{
  "num_hidden_layers": 9,
  "hidden_size": 256,
  "norm_place": "pre",
  "positions": "learned",
  "learning_rate": 0.0147,
  "lr_mult_o": 4.0,
  "lr_head": 0.00915,
  "schedule": "wsd",
  "final_lr_fraction": 0.0,
  "doc_mask": true,
  "max_steps": 3364
}
MLP neurons of a small language model. Each row is named by its layer, matrix (gate and up: input weights) and neuron, and shows model dimensions 96-223. Each number is 200 + 20 x the weight over its row's rms, rounded and kept within 0 to 999. A neuron's up and down rows have the sign that makes its largest values positive.
After each neuron's rows, "fires on" lists the tokens most often at its 100 highest values on Wikipedia text that the model never trained on.

L4.gate180,188,209,193,207,201,178,221,154,193,230,212,203,189,206,202,197,209,216,223,209,203,212,163,210,209,178,248,183,183,209,198,192,207,198,211,197,169,174,188,196,239,229,187,180,227,161,183,186,215,197,170,183,205,224,202,213,191,203,208,141,221,220,231,233,236,200,249,205,189,145,199,193,213,175,197,205,183,188,227,208,240,183,156,187,228,195,200,186,196,204,175,209,209,193,188,165,197,177,226,195,176,218,171,222,219,179,203,186,178,190,182,186,181,196,195,211,201,195,204,152,224,188,210,205,199,232,215,187
L4.up180,205,192,214,199,203,190,219,178,207,190,209,197,168,228,204,186,217,215,205,183,234,187,214,216,182,216,191,209,162,220,208,188,193,168,184,180,217,246,190,197,218,211,153,203,155,236,209,213,202,218,209,196,146,205,229,181,218,202,194,204,232,222,212,177,227,187,229,237,176,190,210,228,207,199,167,196,166,212,214,194,166,202,191,187,179,186,203,170,233,201,206,216,169,190,177,219,174,188,207,198,222,171,171,207,204,216,198,175,207,227,200,195,199,222,189,217,184,173,183,171,186,202,189,213,210,189,214,205
fires on: "on"

L4.gate603,191,203,219,196,199,187,184,188,209,233,219,121,200,219,214,228,194,199,212,196,182,182,200,200,193,204,218,212,205,179,185,181,180,225,199,196,218,177,208,183,176,256,192,199,207,183,207,175,197,217,203,229,202,189,212,203,195,173,210,196,194,194,183,187,210,210,220,219,204,186,188,213,218,166,132,197,186,150,226,204,195,192,213,199,204,184,206,244,221,182,203,213,214,199,171,172,213,195,160,190,211,191,220,193,196,195,185,222,232,172,206,200,200,207,237,175,218,175,199,206,198,215,157,222,216,223,205,212
L4.up603,205,220,243,197,193,200,172,196,191,217,211,185,191,201,201,234,181,237,179,205,171,199,180,202,214,216,249,183,203,175,213,180,196,191,233,172,197,212,201,204,166,217,204,237,205,197,184,188,187,171,202,199,188,184,172,168,155,177,186,180,190,179,205,141,212,198,219,204,206,196,197,231,210,198,175,185,216,203,205,171,203,214,211,224,197,213,176,259,195,160,210,224,179,172,160,176,197,188,162,222,215,214,227,222,204,203,202,203,202,162,203,199,218,209,199,208,244,182,219,222,214,184,183,221,230,230,200,191
fires on: " g", " inc", " Wh", " ±%", " law"

L4.gate953,185,220,205,195,179,202,199,207,204,193,219,229,232,236,196,215,196,245,183,211,182,209,220,209,141,231,169,201,194,195,221,245,212,201,161,215,240,174,188,193,211,188,178,224,134,200,175,203,177,213,179,219,201,170,185,204,200,218,223,214,236,220,206,203,171,214,199,187,206,220,218,196,203,177,222,207,178,197,174,181,209,185,200,196,162,190,181,204,220,208,205,213,199,196,171,200,173,192,185,175,209,186,195,185,178,206,161,196,204,190,231,223,203,174,207,167,212,203,244,226,209,190,199,190,204,166,202,195
L4.up953,170,195,209,186,177,170,210,205,216,209,211,240,194,212,193,231,234,222,203,230,212,207,236,204,169,215,179,221,201,180,202,217,179,198,179,189,194,184,196,205,229,187,214,207,189,241,190,222,133,207,173,198,197,179,189,194,192,207,179,218,215,195,250,199,194,203,194,221,202,184,216,213,165,189,237,214,213,187,174,211,214,209,188,213,171,207,191,226,180,173,191,214,210,203,159,227,207,173,167,194,246,204,215,194,204,221,209,198,210,188,222,248,156,195,171,221,206,222,208,192,196,189,201,240,189,196,188,143
fires on: "k", " k", " a", " A", " Wal", " K"

L4.gate931,193,212,195,183,164,236,205,200,193,183,205,182,207,182,196,229,198,156,181,225,223,199,210,238,208,190,214,210,187,186,166,185,208,204,202,190,169,178,230,214,171,203,185,202,201,204,196,193,186,213,197,219,217,176,229,208,184,227,183,229,201,203,175,227,215,181,188,186,181,194,204,162,230,196,222,205,202,182,226,170,201,165,235,198,208,169,178,187,187,195,206,220,203,229,198,164,187,190,193,200,257,205,198,215,201,231,189,206,205,251,207,194,232,170,166,209,208,171,214,206,196,213,167,215,241,191,202,223
L4.up931,207,215,197,177,207,170,169,229,217,204,174,195,239,178,218,189,190,188,191,190,183,195,222,221,173,194,165,197,213,230,243,226,213,199,177,195,224,194,191,202,181,206,211,226,179,230,220,202,229,241,215,162,208,181,172,211,207,165,188,213,226,179,175,210,233,208,211,214,208,216,172,236,162,190,178,181,151,200,184,179,210,240,174,218,179,210,187,182,181,222,215,205,216,196,174,215,197,188,210,214,221,203,182,180,195,195,211,237,207,234,164,207,237,198,206,213,184,199,192,222,193,195,182,170,219,171,217,185
fires on: " /", " years", " at", " season", " |"

L6.gate732,185,191,214,203,169,186,181,208,202,200,210,173,220,182,146,210,217,193,190,204,180,191,207,219,231,204,220,199,200,155,200,209,174,191,184,220,199,170,189,195,196,197,194,205,185,212,193,189,224,242,194,190,216,208,199,192,176,178,209,202,236,164,219,242,207,248,221,201,246,199,193,244,208,161,213,200,194,210,179,207,162,185,229,196,194,203,242,183,173,218,174,218,168,203,202,204,230,196,214,184,177,227,239,216,208,180,168,163,223,203,206,197,194,212,188,227,241,221,201,215,190,211,196,184,227,207,184,202
L6.up732,186,205,200,185,190,195,208,192,234,189,192,214,191,235,214,223,199,224,212,202,206,195,167,215,194,208,197,210,192,182,206,186,179,218,151,198,232,170,208,209,189,187,181,220,204,206,205,174,214,229,180,190,215,179,208,215,254,190,245,203,199,200,196,209,207,222,196,186,212,204,214,197,206,211,213,158,197,207,215,215,215,196,179,198,213,195,217,188,192,226,210,225,199,180,179,198,216,180,208,226,218,169,217,193,202,185,227,213,215,208,159,177,214,189,171,187,210,157,194,195,223,213,178,187,207,195,200,203
fires on: "ro", "ri", "e", "or", "ou"

L6.gate134,200,180,157,218,197,195,221,192,218,189,171,175,248,191,235,186,226,170,212,164,193,181,192,196,176,220,164,202,201,197,193,178,174,223,173,176,200,163,228,177,198,230,219,182,180,185,187,208,192,196,220,162,172,185,206,210,180,193,213,225,215,197,186,232,202,211,244,204,244,207,189,189,174,195,195,193,171,191,206,196,218,188,191,212,224,214,192,191,186,226,224,201,210,185,171,197,189,170,227,199,202,211,212,235,182,165,215,208,227,174,178,229,206,194,219,201,181,219,208,186,209,184,203,207,159,208,196,194
L6.up134,198,194,179,226,197,206,212,211,216,197,186,215,231,184,177,202,209,257,177,200,220,234,142,206,199,183,208,208,186,197,174,217,224,214,183,201,204,189,233,184,169,210,183,235,196,217,181,224,188,178,224,205,216,203,210,190,217,210,207,201,185,214,204,198,220,211,228,191,236,202,208,198,245,194,212,186,174,223,176,236,205,199,212,221,195,175,208,200,200,205,180,187,197,201,205,212,181,216,191,192,214,222,211,193,206,193,193,200,192,212,160,177,170,187,219,205,176,197,189,207,189,176,176,220,223,131,209,217
fires on: "un", " sele", "u", "at", "on"

L4.gate492,234,211,223,232,208,196,163,195,180,206,205,206,170,189,202,172,191,211,199,191,148,233,222,208,202,181,178,246,189,233,213,173,238,216,189,191,184,185,205,189,189,219,198,228,200,219,176,191,235,212,200,195,234,187,212,194,173,228,220,208,168,198,185,173,205,220,229,219,211,163,198,164,206,200,219,216,202,193,185,181,178,196,185,205,215,191,203,182,214,186,212,217,211,238,202,196,205,192,218,228,202,219,204,201,179,230,191,159,156,196,196,192,155,200,207,195,206,197,213,215,187,200,216,184,221,230,173,188
L4.up492,222,195,224,193,237,180,177,239,191,216,193,238,205,191,219,190,212,159,192,161,179,208,212,201,180,165,222,234,168,167,188,198,220,213,159,156,175,193,208,200,205,241,165,212,196,218,192,201,194,208,180,170,231,222,179,215,226,224,200,181,196,214,166,188,203,190,206,226,210,201,206,204,197,188,209,200,196,220,209,185,203,241,189,197,215,223,179,171,197,175,218,198,208,212,178,214,208,206,202,247,187,185,183,206,184,233,213,187,199,226,155,183,190,200,185,209,217,168,215,216,186,212,202,159,271,204,225,190
fires on: ".", "al", " |", "g", "ov", " /"

L4.gate575,225,197,237,195,212,179,203,203,235,173,211,198,218,148,199,164,186,192,231,167,209,188,215,177,219,215,203,228,215,162,185,219,200,183,192,223,193,242,180,191,190,210,250,202,186,207,203,191,166,164,177,192,177,215,199,219,224,224,179,206,155,208,192,176,210,193,212,179,193,170,208,183,211,210,211,189,232,217,218,188,193,217,188,185,185,198,205,196,158,196,180,196,189,258,194,203,191,177,203,200,200,173,168,247,211,207,205,228,212,206,169,227,201,219,209,187,199,249,178,203,196,174,173,201,214,229,187,182
L4.up575,189,181,193,211,196,181,184,185,233,207,185,185,223,179,159,193,208,209,183,206,224,201,238,203,180,206,207,221,187,189,163,229,221,246,199,223,182,194,211,210,188,222,217,182,184,215,169,201,206,199,224,195,168,192,227,212,185,210,195,174,187,195,225,210,214,157,236,201,196,241,187,195,228,162,231,223,203,183,206,190,200,177,195,195,187,165,192,194,212,212,184,179,226,184,217,204,208,220,230,188,191,222,157,189,164,204,175,238,196,193,179,243,235,184,195,216,215,186,180,194,222,201,210,231,213,188,205,190
fires on: "ig", "r", " act", "n"

L6.gate578,189,217,230,211,217,195,180,193,165,201,204,210,217,180,195,172,217,192,242,184,176,222,181,218,194,184,169,217,204,212,211,204,177,196,208,206,208,228,219,204,207,183,190,193,195,205,192,182,197,236,189,195,196,190,201,217,214,163,219,244,194,183,171,181,166,212,205,189,208,184,200,230,163,204,169,199,228,187,222,245,236,166,217,153,160,208,191,190,224,195,213,201,173,230,232,222,232,161,195,231,204,192,210,188,195,198,214,215,172,226,186,229,186,238,205,167,186,201,213,193,238,178,201,198,166,199,203,198
L6.up578,203,231,210,166,183,211,169,183,182,196,200,200,201,213,212,243,169,175,186,203,235,229,203,200,196,169,213,214,193,216,189,201,209,159,177,210,224,213,232,193,173,171,241,184,205,211,192,206,190,218,171,207,222,192,205,228,218,227,210,213,182,200,174,227,218,209,223,240,218,170,190,211,211,229,179,193,193,207,215,225,212,187,205,213,172,199,218,219,219,192,229,205,188,165,225,201,188,238,186,193,198,213,200,200,165,194,201,205,190,200,220,227,227,244,205,198,191,152,161,209,224,216,178,217,243,160,199,185
fires on: "ac", "at", "ath", "ast", " app", " s"

L6.gate110,199,196,203,195,221,198,185,216,201,180,203,179,232,180,167,203,199,196,242,160,175,194,206,165,192,187,202,209,194,198,204,197,205,196,189,170,187,191,227,189,208,178,171,208,196,158,178,187,200,151,204,178,188,228,217,200,173,198,222,216,191,200,196,160,215,237,215,220,171,189,197,163,248,203,181,213,192,221,180,176,174,184,240,203,249,199,200,186,219,170,168,236,193,203,197,212,220,182,222,197,179,217,193,232,207,199,199,204,206,194,173,186,191,205,216,191,221,218,166,231,216,195,213,229,211,217,218,166
L6.up110,176,174,219,201,232,163,212,211,211,201,178,163,186,188,212,193,181,190,230,238,199,195,179,212,221,187,180,205,200,219,188,204,167,195,235,233,193,222,212,204,209,225,175,216,177,218,196,202,222,165,223,173,235,201,187,219,189,155,225,201,190,183,210,137,193,251,146,193,209,195,223,213,189,206,208,175,219,219,174,217,213,172,174,205,225,215,226,226,205,227,186,228,178,217,186,180,239,183,189,205,198,175,220,227,177,188,201,185,219,184,213,196,196,199,211,177,219,203,155,203,219,210,209,208,163,200,187,218
fires on: "m", "c", "ir", "ar", "ic", "os"

L4.gate331,203,238,195,200,168,228,202,174,237,177,212,197,236,197,229,220,215,190,186,194,195,211,210,202,207,155,205,194,150,180,240,215,226,229,171,180,194,247,172,174,166,226,198,226,192,207,203,207,205,215,210,178,192,210,209,196,192,201,186,190,223,196,215,206,181,258,178,207,203,188,197,212,190,201,186,177,214,192,205,184,180,228,215,170,165,220,177,195,180,237,195,215,180,208,216,182,241,193,199,178,211,181,220,226,224,185,174,202,162,191,184,191,190,181,189,208,206,195,199,242,187,230,197,183,197,194,196,217
L4.up331,198,230,166,238,187,188,227,201,186,197,226,226,203,187,202,219,203,197,194,199,219,178,177,185,212,203,181,168,216,219,219,179,162,170,222,191,203,224,198,180,210,179,219,226,225,172,261,220,169,189,209,183,195,185,207,195,196,224,173,202,247,214,198,184,221,209,191,197,205,170,213,188,202,178,172,167,187,187,191,210,215,197,192,209,197,214,202,168,161,187,195,170,207,232,199,187,205,200,230,169,164,183,220,220,199,186,162,194,197,213,223,165,188,203,176,201,213,204,192,211,193,219,242,240,184,197,192,226
fires on: " for", " only", "est", "se", "2"

L4.gate644,181,204,209,200,240,192,179,229,208,229,194,211,209,199,177,211,210,192,163,206,246,210,173,185,214,225,166,179,214,205,190,182,165,189,192,179,203,214,189,226,231,247,208,202,169,210,209,201,203,206,191,190,220,207,195,215,192,223,219,197,214,203,224,214,245,177,230,235,203,216,187,171,172,165,228,219,169,184,197,182,198,210,210,187,173,187,222,234,176,215,193,214,177,185,182,188,212,192,193,193,193,221,200,237,200,162,180,206,182,193,169,213,184,201,205,232,233,199,208,192,184,234,237,186,189,192,222,171
L4.up644,199,225,193,203,236,201,191,197,215,202,198,206,179,197,195,170,181,194,208,158,208,208,197,203,210,188,190,202,209,206,212,186,214,187,195,183,222,200,184,192,210,229,199,211,197,218,197,197,212,211,176,195,195,181,211,208,174,200,194,165,155,173,208,215,250,198,220,233,175,191,235,170,200,195,208,231,154,184,194,182,190,210,225,231,205,162,219,230,212,200,185,217,209,209,168,175,219,185,206,156,172,179,149,224,220,203,196,198,184,189,198,190,196,220,211,185,202,235,197,194,212,194,210,228,192,214,216,198
fires on: "th", "nd", " years", "st", " Est"

L6.gate579,198,183,206,178,182,184,199,187,222,211,203,182,235,186,220,174,231,171,191,192,226,206,239,193,198,197,199,162,198,215,202,187,187,206,226,226,188,192,207,204,179,221,180,203,187,225,179,238,173,191,201,209,215,202,238,200,210,195,188,192,181,194,219,211,187,225,189,222,198,190,244,236,237,162,199,169,204,208,172,203,212,179,206,208,181,183,181,212,187,191,199,175,176,205,211,223,176,192,199,173,224,211,224,214,214,171,169,211,209,156,199,221,204,195,231,172,172,192,208,213,160,225,165,210,218,169,192,190
L6.up579,195,184,209,194,166,226,217,220,157,204,216,182,162,213,217,202,179,226,171,187,239,192,251,159,217,180,176,184,224,181,185,225,187,192,197,215,200,231,194,184,201,202,214,174,187,204,197,191,195,162,185,201,231,220,201,168,260,215,221,228,212,193,200,224,221,167,167,167,196,157,191,206,221,212,220,210,187,212,191,166,158,211,202,211,215,210,193,214,187,214,195,190,213,240,209,194,203,213,226,213,218,191,241,212,233,210,218,184,170,208,219,184,200,208,195,191,202,223,222,207,197,170,177,192,207,221,169,176
fires on: " fl", " min", " dra", " br", " Fl", " conf"

L6.gate552,211,176,224,203,225,197,199,220,163,196,262,220,188,225,168,213,196,170,190,212,239,177,172,214,189,196,184,212,212,179,209,214,193,197,191,258,244,203,234,188,215,176,204,208,188,226,228,198,188,200,191,179,213,220,199,201,163,205,244,205,191,193,199,209,183,207,216,207,178,188,198,203,208,195,197,201,216,218,223,210,201,174,203,183,164,207,207,226,202,174,227,206,179,213,202,195,218,222,175,189,196,200,171,227,213,207,177,241,211,213,195,214,164,204,194,199,201,235,184,206,180,214,192,205,165,244,209,172
L6.up552,157,191,206,221,233,220,201,189,192,204,206,228,199,192,210,182,144,152,203,200,245,177,181,221,200,169,184,207,160,233,191,203,171,242,179,214,194,195,203,196,223,180,155,182,211,234,208,194,206,193,193,204,221,199,205,214,173,189,195,235,236,206,180,175,184,200,221,192,189,202,188,200,197,184,189,180,178,222,234,222,202,227,184,203,199,211,226,232,191,202,241,174,198,238,195,235,203,203,199,210,188,222,208,204,205,208,211,180,178,219,164,209,162,209,218,211,179,178,188,226,177,249,214,211,209,228,160,227
fires on: "ed", "at", "ast", "is", "outh", "ant"

L6.gate556,196,181,254,233,197,217,253,185,202,211,211,192,240,163,183,202,164,178,191,218,212,219,214,191,176,188,194,202,210,205,187,206,181,183,208,211,220,205,189,159,206,204,180,183,196,205,222,187,150,182,218,193,211,194,167,227,180,201,212,215,166,227,207,186,217,179,193,190,192,177,215,163,184,204,201,180,223,212,213,186,185,175,204,224,195,230,210,174,209,178,189,190,175,191,207,199,229,187,185,218,216,207,216,212,182,186,171,180,228,211,177,223,223,181,204,205,210,218,177,225,179,213,210,238,235,244,197,174
L6.up556,209,187,224,176,179,165,197,196,187,203,194,178,196,173,186,213,194,189,204,187,186,201,206,191,183,179,215,173,232,203,230,219,165,205,209,216,189,252,200,206,171,201,125,183,212,226,217,187,189,196,189,219,136,187,156,231,166,187,208,198,208,229,179,196,203,202,198,193,198,211,221,177,215,178,202,197,216,219,194,190,140,200,204,245,189,188,241,178,198,186,195,183,204,202,218,219,204,187,210,209,188,228,195,180,204,221,175,160,204,200,206,211,214,200,216,198,203,194,193,189,179,239,206,183,219,218,213,199
fires on: " sh", " Sh", " dec", "sc", "us", " sc"

L6.gate724,224,187,194,201,221,196,222,183,211,210,183,205,190,170,174,211,192,215,206,232,214,203,186,205,214,200,193,219,212,192,195,216,214,220,181,173,190,166,199,217,226,195,214,230,154,182,203,169,216,206,226,194,191,214,212,160,205,198,216,181,226,185,228,149,215,222,238,201,208,219,208,177,210,191,187,193,196,207,177,190,235,205,204,205,189,209,193,189,205,163,233,168,195,180,190,189,231,203,203,220,214,219,220,235,201,229,198,188,197,180,201,186,212,197,202,239,206,132,226,191,217,219,231,189,197,180,234,176
L6.up724,200,211,176,226,212,187,207,184,189,184,222,232,190,184,189,168,252,181,221,208,215,209,171,226,197,216,169,208,201,188,195,219,210,216,218,240,197,173,206,178,184,212,223,213,179,205,197,187,194,201,208,245,161,197,199,204,204,223,210,202,208,219,232,174,247,188,207,180,216,219,218,226,199,213,214,202,214,213,170,200,188,223,247,196,179,202,192,204,172,191,196,228,220,194,187,218,201,198,198,232,191,171,231,185,187,193,227,228,230,183,202,179,175,198,176,222,208,222,187,215,213,187,191,193,159,167,193,222
fires on: " un", "st", "und", "Un"

L4.gate283,170,205,222,181,203,179,184,188,204,181,167,206,236,181,186,194,214,214,184,207,225,192,185,220,243,219,196,194,179,166,201,230,182,224,201,181,226,193,204,172,215,188,196,186,197,187,220,197,177,212,199,203,211,187,202,196,171,180,167,195,228,186,201,201,201,207,170,213,199,174,204,172,212,219,206,220,220,179,213,217,178,186,174,196,203,199,218,199,248,212,208,201,170,197,197,256,198,197,166,224,189,197,228,173,179,250,191,191,181,203,229,188,184,172,236,187,227,208,188,215,215,152,208,171,241,155,182,215
L4.up283,173,198,214,193,203,178,218,151,215,205,173,206,206,195,195,187,225,221,192,219,203,203,218,227,213,196,209,211,179,204,162,197,196,200,206,228,173,182,194,211,189,147,214,200,196,194,205,187,225,210,200,199,223,205,195,175,173,162,203,201,182,184,185,172,194,182,235,159,166,179,210,217,213,171,176,227,204,212,203,233,190,168,208,200,178,190,188,200,249,161,230,209,186,188,179,220,182,186,185,213,185,198,213,205,225,168,225,168,207,191,192,215,201,187,193,195,185,223,195,177,204,202,206,208,248,178,198,231
fires on: "ay", "ey", " My", "aw", "y"

L6.gate204,195,169,216,199,206,208,167,169,198,232,204,200,234,171,213,188,218,177,218,234,203,203,153,223,169,194,195,144,236,174,192,178,173,194,210,177,183,218,216,198,229,206,212,208,212,175,200,249,168,183,215,217,190,207,200,165,177,168,234,225,185,230,207,196,214,191,203,204,223,213,214,185,217,216,165,195,179,205,163,210,184,209,213,186,190,200,219,214,216,168,215,203,202,194,204,197,196,199,198,248,192,204,211,190,228,202,189,212,202,169,197,205,212,210,249,190,219,226,180,205,237,202,195,197,200,220,208,172
L6.up204,185,199,202,227,220,185,188,223,197,194,203,204,200,158,185,227,188,193,183,216,185,188,184,200,195,146,181,190,189,177,186,186,223,203,186,192,201,200,195,207,219,221,220,193,213,219,206,216,233,206,196,201,236,201,222,206,189,225,222,212,224,182,194,207,208,159,194,198,168,202,165,207,226,184,195,189,199,192,184,226,173,140,165,206,188,206,224,228,190,200,213,186,198,168,256,186,203,152,211,208,209,164,173,189,191,220,232,190,237,204,202,210,189,218,217,232,206,201,192,210,203,178,195,182,184,231,187,195
fires on: "c", "s", "ar", " of", "ent"

L4.gate968,191,236,215,192,207,247,227,196,203,189,190,186,244,232,174,236,219,223,214,164,178,174,173,173,189,198,194,235,198,199,192,223,171,183,188,204,211,227,199,183,188,223,182,203,174,199,214,182,159,202,210,186,174,182,207,171,199,218,213,191,193,206,194,189,235,215,213,225,242,210,195,220,189,215,207,192,165,160,192,195,183,235,183,203,220,232,171,184,148,188,155,212,208,160,222,201,195,218,201,220,199,197,204,187,176,227,200,214,213,189,182,167,190,215,168,217,185,196,197,175,213,218,216,212,172,189,177,239
L4.up968,204,195,208,230,204,177,200,219,224,184,194,178,187,187,216,175,249,230,230,211,221,201,186,184,202,194,205,171,230,204,202,189,216,192,226,184,233,201,220,192,239,177,201,214,212,203,223,154,190,208,163,171,217,201,190,214,231,171,197,197,218,145,187,169,205,222,220,213,235,205,222,211,202,195,203,183,122,199,197,179,172,223,201,185,227,196,199,198,195,261,185,215,178,221,211,191,180,232,189,184,226,205,194,228,187,170,215,218,188,173,207,193,203,223,207,182,214,223,219,199,216,156,216,182,223,223,203,178
fires on: " –", " /", " to", " her", " m", " his"

L4.gate855,180,210,181,196,211,200,205,195,204,202,218,189,175,231,220,209,208,232,196,202,202,187,201,173,212,224,188,204,185,201,197,199,211,219,163,232,169,205,183,205,174,161,217,190,220,198,165,199,189,219,181,220,204,203,210,196,180,201,207,200,211,213,197,159,224,144,208,200,212,169,199,204,229,218,250,212,176,196,236,202,172,218,208,229,218,195,158,204,196,191,219,183,200,205,216,210,225,219,216,199,225,198,208,200,197,180,165,193,181,209,220,220,203,229,232,220,193,202,200,214,197,221,193,192,219,202,194,159
L4.up855,169,205,194,173,193,167,219,180,178,201,211,193,191,211,207,205,172,212,185,208,206,209,240,194,199,225,179,164,184,217,164,247,199,227,206,216,207,191,189,155,173,184,181,196,232,184,181,222,235,183,187,221,190,188,217,203,195,179,218,139,229,213,202,156,182,162,197,225,191,184,211,190,187,200,195,201,203,173,177,219,234,241,190,208,192,205,191,205,178,196,204,174,213,201,183,201,166,244,193,213,176,204,200,181,225,225,182,189,204,239,207,198,184,216,218,162,224,218,192,205,212,241,221,181,224,221,213,215
fires on: "ak", "out", " good", "ual", " code", "ision"

L6.gate362,175,177,239,209,193,162,176,202,189,213,212,185,238,229,220,198,197,194,186,191,199,191,225,208,193,185,185,191,233,211,194,221,201,182,178,206,239,197,212,212,193,204,186,224,192,228,198,185,167,192,192,240,221,212,170,210,239,209,210,216,158,211,181,219,208,199,176,182,206,199,213,211,179,210,207,204,227,243,213,221,222,161,232,170,213,227,220,219,219,196,199,199,193,201,177,172,211,172,222,192,175,197,220,184,204,187,176,218,177,214,176,211,197,250,214,218,195,182,203,198,213,204,201,170,183,185,216,167
L6.up362,199,199,210,162,193,203,214,204,214,211,157,175,204,204,180,205,193,168,182,185,205,202,228,221,178,170,208,164,196,219,227,217,211,172,230,157,216,189,189,212,214,217,188,234,212,205,186,195,172,186,203,198,218,220,208,236,190,214,182,224,217,167,185,165,200,231,204,161,168,183,196,212,193,177,191,197,209,175,198,219,174,190,213,188,176,212,189,189,200,189,234,212,145,241,183,201,209,174,224,185,169,178,216,204,179,185,157,218,231,217,208,194,182,200,190,203,201,198,232,173,264,197,167,172,204,205,173,216
fires on: "or", "at", "ul", "al", "ay"

L6.gate958,160,198,180,159,183,190,190,193,188,159,148,183,203,175,225,217,206,204,216,190,175,202,194,220,179,198,215,229,179,188,212,214,212,192,191,232,225,220,189,211,169,221,190,217,206,207,189,219,227,168,201,202,174,201,193,208,189,179,180,209,187,177,198,209,203,218,230,202,219,193,163,191,221,193,231,166,227,208,211,189,178,206,224,172,199,219,235,210,196,204,218,165,189,186,214,189,227,209,192,186,172,194,187,220,202,172,205,209,200,194,245,223,168,231,229,219,231,200,227,214,220,239,182,226,185,206,161,213
L6.up958,197,178,210,188,186,217,192,188,208,237,172,178,226,226,188,177,182,178,163,187,174,218,190,199,223,194,211,212,168,198,184,171,207,210,200,181,227,218,179,207,201,198,188,230,189,229,162,161,183,216,185,185,194,222,186,183,196,177,160,189,195,181,203,213,220,157,191,216,214,187,190,170,198,203,225,192,222,227,169,189,209,187,200,229,240,218,178,233,235,205,214,193,195,175,159,188,183,199,193,176,213,166,169,205,208,175,218,209,152,203,209,206,192,211,188,259,218,193,215,203,188,179,225,204,186,233,215,216
fires on: " =", "ig", "est", " known", " place"

L4.gate470,197,183,174,220,176,198,183,199,220,203,196,173,213,191,223,192,214,205,226,203,190,240,208,169,221,167,230,204,169,206,229,179,209,229,175,233,173,203,182,196,190,202,203,197,195,184,202,226,166,180,211,203,161,203,236,192,208,205,168,205,174,215,180,229,207,196,225,229,177,184,198,198,205,184,173,229,211,178,254,195,203,185,202,164,185,181,179,181,195,184,214,180,200,160,206,220,189,173,204,190,237,190,231,195,185,190,233,204,212,200,201,190,183,219,194,235,208,214,207,193,213,208,204,218,203,208,174,217
L4.up470,212,208,170,198,192,195,227,204,195,225,212,225,182,169,210,203,204,231,204,225,203,208,170,216,201,207,216,190,195,212,179,221,200,206,183,186,191,212,170,205,200,230,229,215,199,202,211,185,194,224,214,186,144,194,185,170,223,204,216,182,207,219,224,194,188,199,212,218,166,209,209,164,180,224,189,195,201,187,227,207,209,166,214,194,202,179,197,154,197,179,192,215,191,190,170,209,188,185,239,209,194,240,183,188,183,197,191,204,207,211,218,261,174,179,200,212,191,170,218,198,152,204,180,211,226,198,222,240
fires on: "on", "re", "con", "in", "ex"

L6.gate234,218,204,210,208,176,203,188,217,208,208,188,176,191,200,181,208,205,194,182,215,142,202,196,199,191,226,216,197,219,176,185,180,211,199,178,178,207,193,205,246,175,170,181,231,242,225,198,187,166,254,248,190,253,234,226,178,217,202,222,193,174,161,205,219,226,174,194,217,216,205,207,218,198,234,228,178,174,198,195,240,169,225,190,218,203,204,184,181,228,202,204,184,183,187,232,206,200,201,222,200,180,213,214,188,231,170,231,184,217,166,199,231,166,195,200,184,204,217,215,203,207,208,206,176,207,197,196,215
L6.up234,224,172,203,200,194,223,195,229,228,190,208,182,220,181,148,195,203,200,251,212,214,174,214,181,159,213,160,163,193,206,215,175,178,197,197,180,180,216,181,207,215,205,232,241,175,199,191,187,183,184,192,191,203,225,178,155,210,195,227,243,191,160,223,185,215,197,177,202,212,218,187,194,150,198,200,193,211,189,199,198,204,226,177,212,194,190,211,222,199,208,222,184,210,223,178,230,250,187,203,232,234,168,184,193,197,182,164,196,231,213,223,207,210,192,205,210,228,193,198,211,210,205,184,190,173,198,186,224
fires on: " and", "al"

L4.gate812,168,199,216,222,221,217,192,189,215,209,204,203,175,172,200,175,184,186,189,183,181,208,199,210,230,188,148,185,212,159,206,191,195,212,182,185,239,188,219,194,202,198,203,179,193,202,198,211,207,173,190,215,228,177,181,197,222,184,190,191,225,203,198,199,232,206,186,221,165,200,217,210,180,206,181,234,161,208,186,165,217,204,241,193,167,222,238,224,193,228,206,187,187,221,184,226,214,202,214,214,176,197,223,224,215,198,200,197,243,194,171,192,208,210,233,240,182,167,204,178,211,175,211,175,241,209,223,159
L4.up812,225,181,237,199,204,199,197,193,211,216,218,192,197,201,259,206,205,210,198,224,184,198,191,198,212,189,188,199,177,200,197,207,188,208,220,211,191,211,171,174,168,201,206,189,152,231,206,200,163,190,190,224,179,193,244,221,192,208,175,142,166,197,178,192,210,165,208,221,165,221,220,242,214,236,191,237,224,217,208,198,198,208,227,183,196,206,168,207,197,193,166,196,210,168,191,238,193,194,190,175,202,172,178,191,205,201,226,203,220,161,198,186,170,200,189,212,230,183,205,196,178,231,212,214,181,210,216,213
fires on: "end", "nd", "c", "and", "re", "st"